From a checkpoint of a small transformer trained on Wikipedia.
Size: 8 heads of 64, MLP 2048 GELU.
Architecture: learned positions, no biases in attention or MLP, tied embeddings.
Training: 489M tokens, 10563 steps.
MLP neurons of a small language model. Each row is named by its layer, matrix (up: input weights) and neuron, and shows model dimensions 208-271. Each number is 128 + 32 x the weight over its row's rms, rounded and kept within 0 to 255.
After each neuron's rows, "fires in" lists the words (lower case) most often at its 100 highest values on Wikipedia text that the model never trained on.

L2.up1476 [128 120 144  90 128 106  79 166 106 159 147 199 127 148 156 134 119 161 116  79 131 147 130 130 150 102 121 140  45 119 171 137 137 143 112 157 130 140  88 122 118 150 107 169 146 113 136 114 163  63 127 145 176 125 146 105 147 127  58  72 105 154  80  81]
fires in: "a", "is", "s", "ajax", "bellamy"

L2.up121 [ 63 165 131  90 129  86 104 119 138 120  97 118 181 187 139 119 162 108 123 105 187 144 139 121 121 124 123 126 152 119 164  87 110 172  70  98 129  87 199  62 152 108 140  82 115 156 103 107 201  69 134 118  79 127  80  54 135 116 140 195 130 152 143  99]
fires in: "al", "paul", "john"

L2.up688 [136  88 101 155 171 165 138 157 125 116 108 114  87 127 170 147 166 117  84 170 162 114 145 113 157  81 171 126 100 141  83  96  83 160 127 178 113 111 109 148 117 103 139 113 111 145 123 117 173  98 157 210  89  98 109 141 139 163 103  59 168 108 102  62]
fires in: "he", "they", "it", "ost"

L6.up26 [135  88 135 146  85  95 129 109 156 102  95 108 131 137 120 149 181 170 131 117 166  75 139 118  79 101 156 160 138 156 116 117 143 132 118 156  93 120 143 164 228 173 156 163 143 212 155 159 135 145 127 173 138 148 141 135 108 178 102 116 124 134 152 171]
fires in: "it", "she", "which", "who", "he", "and"

L2.up1400 [116 126 137 123  75 158 113 110 123 166 142 123  73 106 186 139 102 158  93 118 121 140  85 123  98 155 116 151 162 140 184 124 153 129 144 154 134 162 133 119 123 174 131 125 102 145 108 106 124 122 100 100 165  56 145 113 140 163  90  92 144  89 166 165]
fires in: "but", "which", "who", "and"

L6.up1099 [116 103 141 163 136  73 158 109  86 141 125 138 155 141 113  62 127 161 142  81 137 123 131 165 132 168 156 139 134  86 206 160 109  89 113 107 128  76  90 138  95 180 104 153 133 166 170  94 124 117 186  95  95  85 155 174 195  57 155 116 136 133 128  83]
fires in: "a"

L2.up1634 [ 75 120 119 157  86 126 146 116 141 159 106 122 162 112 116 142 193 154 143 141 162  71  86  71 182  89 164 109 110 167 100 139 130 144  96 153 164 180 146 139 198 106  98 148 129 151 131 123 154 191 165  60 151 162 185  66 105 115 127  80 102 126 116  93]
fires in: "their", "his", "s", "its"

L6.up1038 [108 117 122 149 144  96  79 107 121 140 165 154 127 143 148 109  87  93 108 105 113 174 118 166  90 115  82 140 142 144 164 125  96  58  86 140 142 143 140 158 144 192  79 124 155 136  89 118 134 144 112 134 120  78 150  97 145 146  75 130  92 104 156  87]
fires in: "a", "as", "was", "while"

L6.up1156 [166 139 135 192 123  85 167 160 119  72 197 146 149 184 122 132 169 110 124 151 144 183 114 139  97  64 100  72 167 145 176 135 188 183  69  81 143  98 136 113 150  94 175 126 171 110  71 169 147 115 123 117 145 130 136 130 124 125 128 168  94 144  54 149]
fires in: "was", "after", "however", "in", "he", "she"

L6.up1227 [162  93 150 164 178 101 123 165  99  72 117 105  68 143 124 162 167 100  60 104 204 100 132  74 163 122  87 167 144 107 126  90 168 162 128 128 113 163 201 183 117  92 126 135 107 193 126 146 166 116 129 149 123 103  94 159 172 108 123  58 149 114 101 115]
fires in: "in", "to", "on", "march"

L2.up322 [145  82 157 124  96 149  80 169  69 122  96  71  62 146 138 129 117 126 137 107 113 132 149 130 123 143 107 141 167  92 172 118  68  97 181  92 116  83  78 122 133  62 124 145 141 118 146 133 151  91 175 188 102 144 131 104 151  99 144 116 101 172 116 140]
fires in: "by", "with", "the", "for", "us"

L2.up1550 [128 147 121 121  81 129  92 174 138 134 168 138 151 114 170 111 143  81 131  80 140  82 103  91 176 119  94 149 120 112 142 103 114 147 155 150 140 126 127 110 155 105 141 135 166 110 156 126 140 111 117 111 101 131 183 100 142 103  80  93 149 106 119 144]
fires in: "s", "their", "its", "his"

L2.up2018 [105 156 126 111  62  88 166  94  97  77 166 110 102 170  91 121 170 150 138  69 117  52 136 111 104 116 113 122 137 125 119 137  51  87 141 176 114 143 109 111 197  85 117 147 142  99 125 163 108 132 118  94 121 140 148 128 110 150 157 114 103  98 143 178]
fires in: "is", "was", "be", "re"

L2.up938 [151 142 178  84 158 127 160 136 104  87 137 132 126 126 157 139 151 120 177 140 129  94 101 125 157  95 151 122  87 129 167 102 194 193 105 139 131 132 136  62 116 133  78  98 132  92  98  83 154 140  72 120  69  84 145  75 123 141 108 170  81 106 150 145]
fires in: "this", "any", "gold", "dmitriy", "majority", "a"

L2.up1289 [129 142 143 198 146 168 119  94 164 151 151 139 119 133 109  72 120 106 160 106 162 162 116 124 167  92  82 104  76 115  92 168 103 137 130 135 205 203 158 106 181  70 177 122  82 101 125  99  95  74 177 190 174 100 172 126 148  98 102 148 155 134 139 132]
fires in: "the", "on"

L2.up566 [ 97  91 197 139  89  80 126 152 106 116 111  93 165 177 128  54 105 144 132 111 123 132 120  85 112 131 132 132 134 207 125  42 162 170 157 121  84 149 175 158 178 116 151  70 154 164 164 136 134 141 122 116 117 112  90 129 154 135  89 106 203 105  94 123]
fires in: "and", "canadian", "its", "which", "still", "boxscore"

L2.up576 [ 59 154 159 123 119  91 144 163 132 109  84 116 196 148 111 160 185 130 115  90 133 107 137 112 124 130 120  99  39 160 176 118 108 156 110 182 131 107  99 127 136 181 101  81 119 137  68 144 148 160 164 117 164  94 174 157 113  48 135 111 145 149 116 190]
fires in: "a", "s", "ga", "his"

L6.up1022 [137 112 123 166 155 101 136 122 121 145 118  92 131  88  90 168 104  94 158 138 114 107  76 129 112 114  63  88 166 151 154 192 157 181  74 114 106 153 153 143 120 174 115 133 136 129 148  97 137 108  81 182  98 111 101 117 142 116 188  96 145  74  66 139]
fires in: "the", "in", "on", "a"

L2.up120 [127 143 154 134 149 127 111  65 135 167 128 122 159 114  77 155 120 155 109  83 118 132 152 116 116 174  83 107 125  68 103  65 149 109 163 169 165 155 125 212 158 149 188 211  96 178 103 104 118 149  92 102 136 197 121 156 144 130 140 156 121 199 170 121]
fires in: "3", "b", "a", "c", "42", "h"

L2.up316 [166 167 151 131 115 112 117  72  85 126 115 100  55 149 160 146 133 151  64  64 166  68 100  95 151 100  87  91 146 144 110  88 151 113  87 167  93 123  86 149 102  90 105 103 101  84  43  98 116 104 142 119 116 196 107 155 166  89 128 113 178 110 157 134]
fires in: "as", "become"

L2.up804 [160 201  84  59 176  79 111 105  69  87 120 184 142 117 189 132  98 105  98  81 137 132 141 154  87 100  91 137 107  63 129 125 107  95 114 137 103 188 127 123 124 208 136  90 127 146 104 131 160 110 159 157  92  99 115 116 122 127 116 126  38  98 115 133]
fires in: "a"

L2.up1088 [121 120 155 158  98  97 155 168  70 119  96 136 178 118 120 130 105 140 161  85 139 179 159  70 113  54 167 112 125 100 160  93 159 186 141 194 157 145 128 126 120 191 110 165  81 123 154 113 116 106 118  63 198 123 141 150 133 121 149 173 109 115  98 149]
fires in: "to", "motorsports", "al", "s"

L2.up253 [131 139  92  87 109  77 138 105 106  65 114  69 118 144 146 138 162 118 111 123  98 115 108  84  92 149 144 100 132 111 150 120 110 116 119  87 160 114 119 151 170 146  97 111 134 115 101 112 106 116 167 140 160 162  98 118 137 131  65 106 166  82 129 127]
fires in: "as", "salem"

L6.up320 [163  97 113 125 160  87 166 156 122  62 165 150 170 153 113 130 166 148 157  59 156 148  96 178  97 121  72 188 183  90 140 141 154 118 134 111 143 137 151 113  76 175 169 103 133 192 133 128 131 101 150 166 137 100 148 165 174 100 147  91 139 112 101 138]
fires in: "a", "la"

L2.up208 [115 146 160 103 120 182  79 215  97 158 180 196 167 128  93 154 135 170 114  83 194 140  83 118 103 116 132 171  63 138 132 104  68 148 109 134 110 176 120 144 156 109 180  82 119  85 181  57 114  74 137  78 156 130 111 112  84  79 178  90 124 168  91 103]
fires in: "to", "would", "could", "they"

L6.up110 [152 181  73 158 153 115 103  89 152 135 134 130 162 128 126 105 143 116 136  83 137 114  86 138 139  96 154  60 128 133 118 153 146 173  61 116 145  78 158 148 183 130 101  94  78 129 169 149 182  83  86 105 161 177 110 131 119  92 107 176 143 162 127 144]
fires in: "this", "the", "these", "same"

L2.up1033 [ 84 158 125 130 151 126  82 112 125 165 154 155 120 108  92  84 188 142  94 140 121  66 106 110 144 172  71 142  83 150 156 164  72 137 132 143 143 110 132 163 119 133 117 114 103  63 163 203 119 176 162  95 148  79 173 127 120 135 120  76 155 123 107  48]
fires in: "from", "the", "at", "about", "a", "around"

L2.up1330 [ 67 132 112 190  76 183 179 126  59  64 126 109 171 172 163  98 124 157  97  84 179 147  95 171 109 174 176 184 128 110 162  19  75 113 106 131  74 117 180  73 112 126  93 154 144  91 165 102 136 100 118 124 176 156  68 147 194 114  95 168 127  64 137 126]
fires in: "al"

L2.up747 [109 140 140 117  95 118  69 156 126 100  90 113 126 150  91 105 130 128 157 100 111  51 107 112  91  69  87 189 144 148 159 107 157 183 150 214  97 168 152 136 212 161 128 134 127 108 110 165 159  98 114  48 166 139 204 125  94 122 154 136 157 113 126 140]
fires in: "with", "s", "the", "an"

L2.up407 [ 74  86  80 174 157  66 139 183  88 186 159 173  99 121 123  71 159  92 176 139  71 132 123 145 119 142  52  87 101 140 212 126 121 135 124 163 128 123 107 119 122 105 146 172 113 136 138 116 195 123  67 138 124 119 122 102 151  62 152 164 166 134  94 177]
fires in: "first", "s", "grand", "national", "olympic", "second"

L2.up968 [105 146 123 115 174 121 125 148 123 197 124 164 129 142 127  95 115 112 151  93 174 108 181  86 172 102 150 122  82 127 104 104 132 120 213 152 151 142 118 134 107  69 169 171  89  59 107 123 153 130  90  80 120  89 163 175  98 122 132  94  95 155 115 121]
fires in: "the", "to", "this"

L2.up1220 [162 140 144 144  99 109 122 160  57 113 154 134  52  96  93 147 149  70  62 149  59 160 140 140 127 152 172 135 143  70  85 152 177 143 137 177 119  72 104 135  97 140  29 113 151 109 110 154 112  71 141  84  82 156 119 102 183 135 139 166 151 111 100  93]
fires in: "then", "eng", "wwe", "television", "groves", "dvd"

L2.up1774 [128 129  64 111 108  93 139  79 146  96 197 153 128 121 111  92 173 118 133 109  72 147 147 108 147 120 172 185 136  98 200 152  97 141 174 132  71 148 135 132 126  87 146 174 133 144 103  66 153 120 117  99 141 126  95 107 134 115 118 122 117  98 129 127]
fires in: "was", "be", "also", "were", "rankings", "rankin"

L2.up1027 [142  83  75 128 157  78  68 227 125 106 129 183 123 125 159  98 182 151 168 143 140 157 138 123  96 101 107 159 120  99 129 134 127 155 159  80 171  95  94 118 122  91 154  78 238 117 155 136 107 164 123 145 173 179 155 138  96 157 102 149 168 159  90 165]
fires in: "she", "was", "mother", "assistant", "father"

L2.up340 [ 73 121 154 208 175 112 120 111  97 108 152 141 145 106 177 143 145 148 102 154 198 151 141 181 109  85 176 122 178 125 139  64 101 109 195 160 113 129 132 141 159  67 164 138 122 165 137 146 122 105 162 149 139 177 116  87 137 158 125  92  98 165 134 133]
fires in: "he", "it", "they", "females"

L2.up1505 [ 78 117 129 111 173  98 139 158 104 181 113 138  80 113 109 120 144 117 167 154 106 136 110 141 124 133  63 130 129 121 192 115  76 139  99 103 131  91 158 122 109  97  79  94 164  76 147  89 114 140 191  87 108 136 121  79 126 105 167 131 116 129 168  81]
fires in: "the", "to", "by", "yards", "at", "2010"

L6.up651 [123 185 151 121  87  98 113 122  87 155 123 121 182 145 113 104 139 102 163 107  80 109 137  97 136 110 156 116 139 109 206 181  81 222 114 145 110 142 131 126 112 162  89 103  75 154 165  93 167 162 115 110  88 163 127 151 146  87  84 118 163 152 123 195]
fires in: "this", "s", "the", "first", "each"

L2.up1127 [157 200 101  76 129  34  70 101 161 140 129 184 152 146 127 118  92  91 135 123 129 106 111 175 179 125 154 167 112 113 136 122 106 122 169 145 130  99 138 150 146 206 121 191 122 132 136 158 162 110 160 146 174 111 198  93 146 108 145 110 109 159 144 117]
fires in: "a", "one", "is"